{
  "d_model": 448,
  "vocab_size": 2048,
  "bias": "none",
  "parallel_block": false,
  "init_std_down": 0.0,
  "lr": 0.00764,
  "seq_len": 1024,
  "dataset": "wikipedia_en"
}
MLP neurons of a small language model. Each row is named by its layer, matrix (gate and up: input weights) and neuron, and shows model dimensions 298-447. Each number is 500 + 25 x the weight over its row's rms, rounded and kept within 0 to 999. Numbers have three digits each. A neuron's up and down rows have the sign that makes its largest values positive.
A block is one neuron, or neurons of one layer that tend to fire together. After each block is what it responds to, as a language model described it from the Wikipedia text at the highest values.

L11.gate90:523512472486531481531531496538524492545505480460495508500496441521477532521493482525506490485522493543511504459507435509504525492521500503474469512518503492541496528508501461548537540496491473527500495501512455486513487473459519477532535437477484546513531544507518484500460508503511498517509493542528472483487471510471516512542481516484466490546484438490536467495491485518512480477480497537532546545521456503545525487538490498512517539484495441490477
L11.up90:492508481548518541519500479535493505493554492502454531508488513511513499502498474548518450451508484510493509533472529509510507482475462458487480495512505520444469486477489500513489516450483523479492493442523471477497502516485497540545482513496524488536519526526552508479486524501516519468467478552497489461500554459513507518534463508496506481521530522466536525478494502484475493518479526505533464551518485519495515464523466523522497488483481485514491
Description: Connectors linking two items, such as and, & or /, as in Resort & Casino and Harland & Wolff; also single mid-word fragments like a-ut-o, Mag-n-ificent, des-i-re.

L11.gate550:511526492523461510484471493513500524515527502523512468484479485489465484516501524510492473527489478502465482525501498535492515485529518406497513538447474521524505500478467471462533519538507500521530479499503526482504489459505518480543475517514477488506527525482503461480536524480487458467476446531497567479533542521465499528531519452505494488539492481533506502495488507495480481525509470490518498557523519504542520478472470469508459503565499535505493
L11.up550:491476507501480498455502489546503500475521479495505465458523521492523498472524480495507471466536483493476503486549517489517497466466518466503509515463516530500475510493498528531485534553507489525531475451425481457513473459495496487519519534564519472521492533515479480499482477534524494500486521502504490498492515450514472547535505477522526480460502475507461536506513465483527462474483468479512530500541495516518511485473453486462500514481507484447521
Description: Main verbs of clauses, usually their tense or agreement endings, right after a subject; mostly in reviews, plot summaries and bios, e.g. asks, rated, expressed.

L3.gate17:488454488509510490503451457525491485468488526478474486512521485527468484527497493477508489539523499499504453503492473525494554482505535520472485492489477465475495527498485488459498499481537494479454481503516471520515482530554480493511484461517459533512532531479477529483463500509447490504505506468466510515481517540532477533512495505483534493498505565540554459484486525517511508448503516514515490488515495490501486417455474468469481507529524518526491
L3.up17:518532517488486518489535422479538519489509545504481510496504478515489490538478489523567526466422495499489474503482479481515476494508501503522534538510469522513501511539499477534480540513543511520493505544458509517484476491483528509539459489522480499540524499550497502489509502491472543473460545482520460499491527510489529486516529511523489521477458500502513489497533492525500465534552524495504516482487463507480484493518484460530483496522500517472475
L3.gate94:502521495482486569488486505494503515496511504551505509506498515436499515470480516493521480515532535527504505504498479507497452519499515529511516543499527534503511536509458422466460562510503536504511467445524490468516503495499478517525500551520458484486503496507492468544484551490540479477499486502475501560505456476479491509461500486432510547519479478507515461455480453518489482458506499528481475500503509451503472481527475458466498509488504450478493
L3.up94:475486555513444540536501517507511491471489490541517468443508517485454477498542482491518462481553500494497496497476490526488510498563429531487518493485524542479520496473527493494527491553478504491532514502507500493503506494465465489490490460507452464506498513509524502519529451502477524514448469484502514507490526592535490487458496493507457525569490520504482509491515534534460479476533524480502488508502491512488454500477519514481518526501504503502514
L3.gate228:495537494480519511458515513503538525500506497490519470494494506506519464461489474508538514502493503461557520483452507528508474556508495495513511530517517490532487515507524527486510512545477550507510460537547508480548511532482537516506430510494475487495522498503503477524465496462530534502498502511494501491505541486538491501525499503473547506533544572505464466479471455494496500516505447490497508489486484516479542466497531513546521454514534451532501
L3.up228:489518473485475544478477540476487466486502485500517485507499525503533481497488493482477471523496497503524522501494487501430490496519473517457488495506514451509499520499522495499503478496497562471496549449486480494486496512489507474548487482495466460536539469487521492498494502483494544539516489472501530517512494498519524471485501497508556530523486512480524479480529476486518481575551510470527464464514508529554508489499497517475498502513534464549527
L3.gate392:536515478497502483497500522499541446461548468464503543514501500455477503501482468498514530475494465483494442511509495508502507541502514512510470472497464475506470450514497468505510546546497455553502521525476479485475497538472485509534487484519444507543591464488506485501455494532502476501496511478475508514526530518470478532456510501483544448488501518547515511494509477546496526506472510545504491511451503439504506545503504469484517490552505480472504
L3.up392:483506514509478524562518484494477515461533489530461519488536525514504489515526464515488470479533489526512517450466479493512493483503484484538495501483507468501462539488495508470523502487570470515502505484514470516487482519545512487519484492537467520538512463496448494537478492511489459463456515508538530517503514482517510509541543547467489526537529491531501470509480502503493454507458496474492545507528511514514474504553508505503489542504499500491508
L3.gate479:491536515458528456577541517498465472522524523527485517491531478505523504485493495513524498525513480511491521520503471519523484522470533528541493486467527464512478499509507479498511475473481472509538484515501520474480499492513515490515506506513511526536510485511478463532489483541513535458465515483491506529522480479509496452498481462495473514529505488465501488499485452530507501548431473535493518489479506474534498498507510440504525497527544496538511
L3.up479:490507491495528492478475521465481516490503488497497518492523521544522468516489549490507494438504494468502516465523493462519502510477526508485518510506517507473485557479490465494521473453500469485526526505506531498514523506521517526509488518473493489507503484444509499569523561550517503477515551519520495511490517508516462488453514494483476543527492536521515537502493507494503492480492454496512502508551500533480483468481478476498511493507484488512475
L3.gate480:482499488519520535516532494499533528457524479540468503481473492506503520505502515491557495497493497488503473536508511503517571490537490520447518471501541498495505553476495487516533445541492477491476500527465475486482496493492505475539458542511488526496539463516473510489524520464504480514480507476499540552488534489510491533530514458505550543451477507496491489559516517527506557516499498470491538534490511496497521498464503515497452524486480522538547
L3.up480:534486474539507516491512502455558493469486517511465465480461515463529474507477509556557530539529536466461477511509466502515521503501494519538505483519523478525513495494562527515509484514481532502498537544519488460543503493472472506491504526490448516531523491509474486528515505483513467518516539472475515462488499434525466506467489499520483481511460516509478519497476519485504496543545476458457507485476468493520537466481512487486509528526509521502514
L3.gate507:516510494496502478507502521500490455454493528490470529508549494477503468521514422451476500505462495484531515488476513506517531497471473464508474528506485483529508483504531518499451527494508475528547522534504517526535520467509526482480450506519481540474530519482493500512535468502520526500514480474480483463532483536473516478470485483543511456529519511525497517498495501522461492507473461504490490524522497540490518477507505532477487539515487465514496
L3.up507:527474500516536507537496474533531529437526493499531487537544500519535514503476438470485528498517504468482472519485454494530520482545508498525508510517551521490510513509504505488517521468477495470534514488495475513465515489500444477548473486530489538468462494487499467508495467528529468491500517437454496508466498509505525505489507503449534464495485496509506508508530481461491538495507523529500529497528534540474496486490481519464477470512523469489506
L3.gate549:495557509496486510482495480483496550529500537505474476446496472531479570534507488516508533536498517513516565514464514562469571514503558449507499476528448504512465502515514532504485534544517434494495465509508477512486488561482508507507463503520487452507492478530499503523476496552508489500511499481463488531467483490496491496488497497480531480501485519465495495440472544482527486491521512507497448498508499504476471509463508526471501532502500472485492
L3.up549:504473440467509463497450496486485535510505482519512473528510477515501468532491487497491507466457508498507522520464520544490502481515514492488472486485487500506531519435508500552504487503471527534495487495519545505553515544499549467508518494433525492527523517480487482510508477536505472461505503485484487514500530504496466505479502492500514489473496481487511503462492523574562509518532501466502476489484483498496477505457484531482499538489524513522458
Description: Mostly "where", "while", "when" or "than" opening a clause after a comma, especially "where" after a place in biographies; also mid-word pieces like rhy-th-m, I-ven, es-s-ays.

L12.gate20:487539507539502514478496497475495490482457503476491465505549511499518475540510503507517522520467544477506509521470519561518465507503500521480509535486507483469440461507526540515501483508471535484519473485526492479463529504461485516521481497502514510487533522562583478482520512506523542484453479496460498471525491511480496431500503470499473537494557491504509488500486448521492479480521502501507504516509487522495484457502500535487521475548490468542453
L12.up20:460505534543500507492532506483496512516513523475530480497517493507523522486551463562509460506532501498528508502465508562531461509490525563466511507460569466489469483502482499519455478508454509511506521490540492502521530539506500436554465536516473521453488515547489528470492504514488484517469477496512484492523451484496519511520492515515513486522506518519531478472491493467447516481473494464513480530509437516497496531468512508490484501489515474480428
L12.gate34:500479455557473510496492498505535462481487508512489509526518553454532515549502563531448450501484535540481514497500528503500529507459454502452504494471529501494473534524513495506524553549484493481465489425490490487464481491510491537532458540497503514521540479496422512532493524519521497464489542543480478487515518498473535533506508542501515477515511481544536485515491517517501501491507494493462487523481493502518492494513518486498482553510517479497533
L12.up34:496559488565501523528493485520497506566458499489531472524508458460544473445519541497478471532475539454507487463449469500471456510511518539472505518486493513502515476513484506506502505497499459520497517478506471503499514516503497513507551500535499476493503462465495467470521565445512498501508447519515520489511552510473524495478549485497510512479505509506489552549527512516492456510525505524457501506491561504519477531517476553503529525499528484487506
L12.gate71:474508503508508488486514529482530460535539520522527508491500484510540488483499451481505510474501493538475535513526520491507543501452498516477497533516517462448512534524476485517477469525495476498519525470506512471528498463471511490511483562503545513536447513451514457435514513528484496460530545522501505480528509527463503547506460526529470540480477509498550485490486528514486512484489488507492518505457512484536486483516464489516493489524496446487509
L12.up71:511543444492489520478472533524509466508510501512483518501505498501482475515449484533512484490499489487425514485478526507519488518491484526519484517510534477515509513508498487518493507495500546496525476503513494483507469477479531489519469486533502440492521506491491516486507488476492469511508486556505539463518502488527460487520475508557496510518479498532496507502493521484509482498467526526435527521503530496573498495460508494490544454431521538488464
L12.gate232:508496470466479522531509436499523474535500492478504569492512504475454495545493513507493488500472497524509524467523478493497494520476524501544513472503483489488462502485515508490499504454546455482493470481494484528464518525477506521488467453518481508459456497477452520475483505481541492533472535469538518428515473520441481512487542530442506533501494455505524493503456501534483545480491517490531522522518510519511483489477553506478502530504505472490487
L12.up232:483496477499505475502527546535479519487469517475521496462497499490471548495499512484548465544510531484501543478492465485493477504524473482507458565483526497504497466543513500445488522502468517523495504529558481470516486496472514533498500498509489482517487483502502496463491484478546495496515504562460525516543495487494452437532505474502518508480469473519473504509468497503442489487486455545487554473518566468521518535519483484496522468494505504498462
L12.gate417:528493511531502503469510550564527462494483453526458514500469521516544496445499528484503491528514517462512510550496471467529561522512486491512481515499469525476496520518457491511490492496521497508451513556503473482470473503503507490490479526521409480465435533501533482466501454576483519514537543511476494462547546485470501530488496487509493521484493461497494472504512469519495508499515489515513499468515488511467480467495466507476492483495535425496502
L12.up417:509540466459454521545524477501479523503501525490481505485567467449496500494527531538482470519487496528511507506470516483522481488518490507512521478524573532494515504457477527502521450527527529487458557485515455511510469508438512516463487490497486498496483529482485444559463504537476515522502521519541516490534508484500526532459541488581509487500474471511514445485490547507466508514461533499496505536480497480510530473475507498503503538497488518493555
L12.gate452:513484467529513481519492455479502460511482474502528472511487483471505498493507503503496491489486516471454528463499468478492511503491496500510509513460484488468487491500438485491498498486496473506498530521500457528475481499486498489525502528501537483491492527484514540498490498533528511509529549448503489518495505498537512453482487487502489536493490526500507506520484490501489507525461498454541518544504518489492490535529513523461514457480480475506435
L12.up452:490521514483494475513499473494493496460497487479508529504527495506527490526493551509527467486460502497549529490500474469530518483513527502511481550494512488500529483530499466485549470522523430496491498498536472590515465481387519502519492502495455506532487491495454520479533569530501478494490523509529506495478474502510484517491485512481509509513488509512499452481458481503532497517501491479471471519506476450518503454497468476501473539483481527481508
L12.gate463:492508507508486465504531477490555503483489462491486502497491487454482519486492524503474493471485486532535505495510513499493515487516499530528483513526489538549502527475511500485492477475545505461518502519510488491530537549523505537531520526533508472543478514498471497500511525479498508526481526443476506517484528485484528504481508453518498509526513504475572472521510498485496549475537499492496460515496456504508517466489493478528507552559516483534494
L12.up463:457502488562505533502505515512499492548485472553506516515479487499500491489462498519482421486453518515489537526494489509556491494509491531476544520461482490495434442508492558516445502455522495488509493469513465494507541505518482481557465495491495502533504505520511480483474498482525523522509498452468507519511516514474528468516560512517487486485504531484517499482515491467491472498544450477459530488538518509513509492513490477514476546516527504506525
L12.gate495:476478478533480512516491470492525469513476490547471516500527491483521471476547480499488515526466507497527491522491517539497503527535498520530459531525471537480497516501456481472513511542491534489490497484527508516551509492503515484488489538518472509464530488498504512510469477481511550502548508516516547457502473465478483521440540473500502472500482553512496484437487526487484486508470496514516500493509534460513471483485525500475490500506486488506514
L12.up495:481505490511496509480511495540482503457503530513548478488520513542546470497466519527459479518504510488499486498458491504484494524492558500527490497505505544496502507503519502502522518502513493502482528498547475467457509483528489532523499498532499529472506457519519495512496521484498535463551506499471519491509457462528476473480492521543535460495567513520554508503465490493478511460496523508526529481489523495552507474507495413479515502540458489519469
Description: Fires on "and" or "or" joining clauses, verbs or phrases, often after a comma, e.g. "weapons, and withdraw", "treating or diagnosing".

L3.gate54:456516514479486478483527483503520504492525481495506470518548516513510515469476487514520535499477502491524546520516497456491472534515473460465487509489469499554468508542483513486500494482526485525456540492464483474493484522503553462496474480485515463503511524511515515516497493543479460491503512501499503530524524548468497517470538514499465511520544480502470492482479518486510522517487483476440468506503518473521486505484496529585455516561524487521505
L3.up54:460483516486506516513474446493540521459467516531497562511452498548483485460488526473509515490453560495485499531527495538495474522519489448511496467485472501515486495563451495476494523510482467462465492472489490493493502529517475487514498522505540518504509457477477472502526502527513494496471516452530498470495490456454509470503447481459509518478532515503503505466523487461484509507465490503512535489479505523509480498495463461481472544528486511529460
L3.gate124:478495477464501471511507484518489512484516499538528502545496463482498516488451488525447504496463482496490499508520500526499451480502516464541489492490472492502516537551454475505468496480498480496521502496506529528485544484475518507491515482505522490522501479475531482538534457541495479476498460475530537524517499462480507497487498475507483488505488495498479499495496526477475466520504473489460467500470516482496475477576490482499537528520438495488470
L3.up124:508512490527502456481502509504553536492497468516503518493498516499500493508479526526458492468503504480531512549561538503501517521474512494508506494467517523512508531515496455498523510534535534462499484471456501542485478496528483534498482458482523532487499511507507486486538458490518460467518499504511470510524517470492457517449487462514510499446536506519470504484469496477468467495435505481501488467507475481510538530528500460507508527524528476507503
L3.gate196:507556531510521512455483492518521507492481481462472527507539471530550536489467479466446517481490480498497460488489481489499487508512463509480525489457506510516464521555502463447489513488505515504450516571506480553491476477488483473522516475516538500521461502500505497467489522540513496494515528495530460482505511477504493508488519551458507499461532442481462488495495496482504479472483502537471517518493479487476528483492484497498443518494440470513495
L3.up196:489505472484492531497534507528510503523506483465510504513550500541491514451455540465441518473498491449512459510521498480518474495473522469482489530506475520510492467479475513531528500491484448493492499466449519479514489504502488505536488516507493519520527527529518504493482535526549472554494503502485518494532473536504482484536522473537566498501475456523476537478512530481462512473458465505519477525490477495506475472476500501488487536512487473501502
L3.gate220:519540516468493530481519455462524577484476500520492515512473522448482516520551508526513497526503499459523514498498491563519558490542476504497521499551471491534487493557465564510486464501475461524528493495532477500476478522508483522479532472468506490486534497516541480489506545540439541493508487513506520530465473517476467486503500466495489524491461490514494503495466509478505500537457519511476526488457482516494466463505513515494517534498522492489493
L3.up220:534500490493458511500471498464538513467535467495534526500502496491506524498497504473495520492544480506511529521530476490521486471537472517462519519506499505503511502518478484475461493502488519508520509455497509510490465491515521487502493458493499505533482548502532461495507488517494492493532490486499543473472494488485489498520515521500509445492492504491510489516520478479473534542466502461518510520543477481485488515511532485479485505543484489506515
L3.gate225:526517497502465530516489497456483442476541508516524497501480504460541507487509533489480518460451495504489483506525511500503499482539492499493552483470507520492485445496517466469482490464495517496517507458515465489486464505524518513502503468516511518510482526472484484499544525478524493462518501510453524494480499523492504501488549478512497486529471531510492465489484471506481505499497504540509485475533496485527508475495498489518531505532512455516508
L3.up225:494523488445516452484508490486475509448503471482473478486535517495500542504433484484470465512468484514466460536477538505476475512493473519489508498560506469481515493489546507467484511505450464493507544495515508496499478494521530489495518511507474509472497500498513490495520499513501509463447477505506488493502490486465530476513511486527503489502475494484510512513512503457507492516500522530505482519468500555490513474479500492446470500543517479504486
L3.gate341:473526494491501525487480472479486515497469513518529515491505521482523518469498472542519518494450485469511445482493497562536501475553481542509486529476480465547517481531480512478497546516498468573549492479477532470513503517555537527514501528511488503519481479516481491466518486476476506492522525512550442539511492497516517509496469456504476452496518500488503482470513482494528551481512511488496516471459514552473481474515486492507445541503464498491471
L3.up341:501497497483521521496461469499488509502507517547530511528507498481527528507571531509510503520489490452504496478481498552527499458566466510501518522458503490535544468538460526436480518498488493549520475476484509478496541490541519510508469499516451462521478465507481466472503485494482507491489517476556491513496483540478470506477488473514469480516484522520516473487545475478540525509475505485502511519498511505513504447540492490479487568474505526488487
L3.gate514:447513534495578537482541492548515508471495546443529528488518490462480471495482509526476509545489458478475458475490470504530517554491490529518505498491510507513471466528482503496485531487506508495498527494487534513538516491496514523452513507500514497495464542525481484458506542468536471488527502511490501484503490471468536533490434490505517530473515448543501473511510489538496529505472469501482555482483476532491449473487489492501504493518502506519532
L3.up514:517480506465507508501528452529501509497465523456466516532513521452530517504467496557529486537481492481491484512490503520501479498503491493512515450515497500507485491509503472487493482571528550463547493486468534505561538523514501515518491508501506469511554487475515508496530498467478496507521532488480459507499540484542471499525477519479485498495515467461532495544491464501520516518511482521479524529522492543489482532501487469485514491509498530458508
L3.gate543:492494493453475499579536500468492504464487491542512479437478453495518456516492525479470458481492527489543447516508473517481509516510500497500505516501525508444510468519469497480497453509525492494563500458541528488503519477520479491526500494477504488523461541484518459500474478535469516508454494498509524534508487505461484515533495504532518513532502512538466503507474478514495516531450497490517531474511509524489435521485488504515542502527534485488481
L3.up543:505514471530479514533525503517489507487512471475485542503510491495484507482523495465500521506515511537504477485503497505492522545481535489510498494520509501481497467536482519497487499504540505562501517517525487506503505525502473521502551481532514499532541473450470444491532488506497518492487502488530554475517494523508479523480506512536490499451476505501519490490509495485506507500459517519473497498491477448517546486463552460520473529509522490497521
Description: Line-initial "-" bullets and "|" cells in name lists and tables, plus mid-word pieces after prefixes, e.g. re-co-gnised, pro-mo-ted, in-vi-te.

L12.gate10:488542568489476476521462520492495509499517466524495471459480503499507483511535565491541512521509478498531470491505481518509524501497485508534528497521497484489498500477480481524477482450483475503552502526477539495513562508516470481497487487494517507511492515537577479477536446486516508500470464501485525526545502479498478533483441484546472501515473450525471487450480487513507460517475507486505479495474486522531522510512487486508494534529504522512521
L12.up10:541534517529499484483512504490488454490518499515502542493532481476542536480510506499477524525519517533493485509522485510443482534462494485482464498523484466490530516500494507504510504507513492476481461516514539478439536501492485528486490472487510518494502514432520531517508495536472513511512483478485471500474496469501491524503542545497520510514452522482454519503500463507523509505487510488517490530527457486495495498485511512484483508446502474521491
L12.gate60:476582518476494504477457500487522504500483508481493505525500502527524500489511527480462475512478518469487541502539502477486481447510497449534496521488494515484483479480480479524465459509504503482455515499556483485515491495526495520525486454503536524425509503515553532468510526478518472492516469470457502471554516509479486475523505478524464497547537463498522498473464488490475546513499510502530516510511496507514492487509451505489494514514488491448487
L12.up60:518549501510541508517486522488478534449532491548495524492510511472510532490497449513513521493523457528516482508529518534455481561530516458479476485491506494456491511505496522563530510533498517480511492498506493492554521537507480520515522536534484537489499501486511495447465460490469493499484479494488538454522466504477521521497475446444500484490488504502492499467479483519500547514536502492539507506537496516473487487506495545481529495494504524482494
L12.gate80:473485427496520448487514515507501500488504470536503515462491505492453524513474496517510504508538515487539490503535527521504530485543505497508517486465496492444529497505490511498461516479522477500545506508465515518480505475532481548499469519506504473456464532552503556450480508498536493512496508483508511522441546467486487524536486517492467531498505501483521506446466471496474461491533498504541463509493500470510477460497520542497491510532538537482504
L12.up80:483505499523493464508486500484459506530525493513455492521518494494520502578477501494459500505467494473493479533511533494503489519481485527476530502458500499520484487491503511475485526474479515555502513509499529515515470528516493539505437478505497504497461478506523513498510486481545520489523509508468530510479517499474507508550541517502479473504503496551506502474514496470516532443492495464506536589467499495559476495508460491526519473537508481523458
L12.gate212:492489514468487516483506510492483453473487530504487459525489439476488523510476498508463497526540513466470535480488477519504515469506527485518449486478477446491463512503523453489501519531502570519531508510501456522493497527498509491478539504537538500510473491499519526508440502514501540497510521485496501523540519479445463482514482522471491503518474489477510487477496469474504506491487487495526504538517492530511500509516482469521528515462493526530526
L12.up212:444481471560482479501486482456474520487485498498504471555508504499490508490489492545501518527466521505487515468481469486485496506487512501530492477453502455490495483521508506553473489512495481550513514468525490502467479498492513539553479462529564497522498477490501496454497483493501516481461513476496449529533526477449449492481534516486470502505510490522505515486492496491514516537533522503438466493556516481470512536527470505493533532495500509484504
L12.gate304:493502480461451495469518521533525503495506516469575508518517520501500500497518505520425464543497505488513511531482464481521509496519479518481495531452475512481488530465530492513513462538508509521511487474486479521532499457498474446536486488532510471408490490491488499517460495466463488510538510531506505547521516491493504549535476500504512527538504440450525491477483470492500472497501489526561482532508510512508467492532523506514468496470478515495552
L12.up304:455498500511464492496481511486504562536506500515540498482516527470482518524509469495500463525513509518512530479478501506543496542507470473509528476440504509519496508538460521466523493479515487492491512489501469497472515471490482478482510499529506480497520477475502504498515507474468508485503489524538451536474471505468523545520503531499482520501508499533517492522496495528488512538509444483521497477495549454481472541493480458523506504526443490512526
L12.gate371:469473479470537497530523496458489495524529479507467516500520469494516502465505496585514497510536476501505467487502473534532495516468514507498486488455511505502501455504472495555516512481477497494531487500479519527538547487510501507518483484496536509480494489501467554493534496495496525465473491520476527507472520548488473540535469520491473505507515500474545446519461485486526495507480482467469479499531426509523507481521459502502514507523491479490504
L12.up371:513497497452477506537524512524522575500498515469524503497506470493481557512484537526471485496465460503522460485456485508498513456523498460517488482450489519492473492475457518511509486549504525517511543543502500487527490526479517476535480502529495512528492466463488473475509504506475496501521500524481482498489539480509489507483512478459483460525462448454492490507498482480479520515485539461455463520480510511460488509499485512514519539478506493521512
L12.gate508:466496532463514460478498497522521447516513484488454492473468504489549502503462530471511467487521481509529498548508497563494541466499493514505463441495499494488463553499520524551458514467537475518480504526500503505469517530495503487490527445531476482506496505490477497457548511527449529471509442509503491491506522503469529566498519488513519520492544501533519432475506477451472477508508497537465532498566491525462512492499527522470478505515532485528463
L12.up508:495424532468537497508447521487521476523512512491506463491518481507495506490474473515477513477480562456492514527494498486496521521482530522526498498506490467504519528486537528540453485477504486458496507488533481507432507511508509471506549486518472476500498530551475479474498491531541498469527482526523513501543514462481515482546534522508556481508448510472510507475485535478477512546513510494497479520495516557422516524466472501507527506482519521528495
L12.gate533:452514544474492530522485510507539529510481539490516505444497491513455497502492469548474513567491507490526483529496502504476471484502513518498495491470541512518480516508476519495523489513538502507484487474527526513508509465501489485529455502538503526502474491486542508550480513460482478478525481512506536513497503488453463542540529438452517447446472510501527512468493525517506509502477502542514501488436535469557501508536534499518539505494522556514489
L12.up533:507491509455467473506482511491487480458431477503504536458536478491509495479505508509519545518473507464545538509504487496497514491460464456519509518459500505512545520599486499483503487477493505468521528478478459509522489488497499499529541495468498510495503501469498510512500517524519484481477514549536567485525497495511491528546462543496493540496526469509476484488519534487495482470497486499520500533519462472517522514444506513542494509506516490514487
Description: Mainly the line break after a "= Name =" article title and the "=" opening a new title after an infobox; weaker on mid-word verb pieces like -ed, -red, -ing.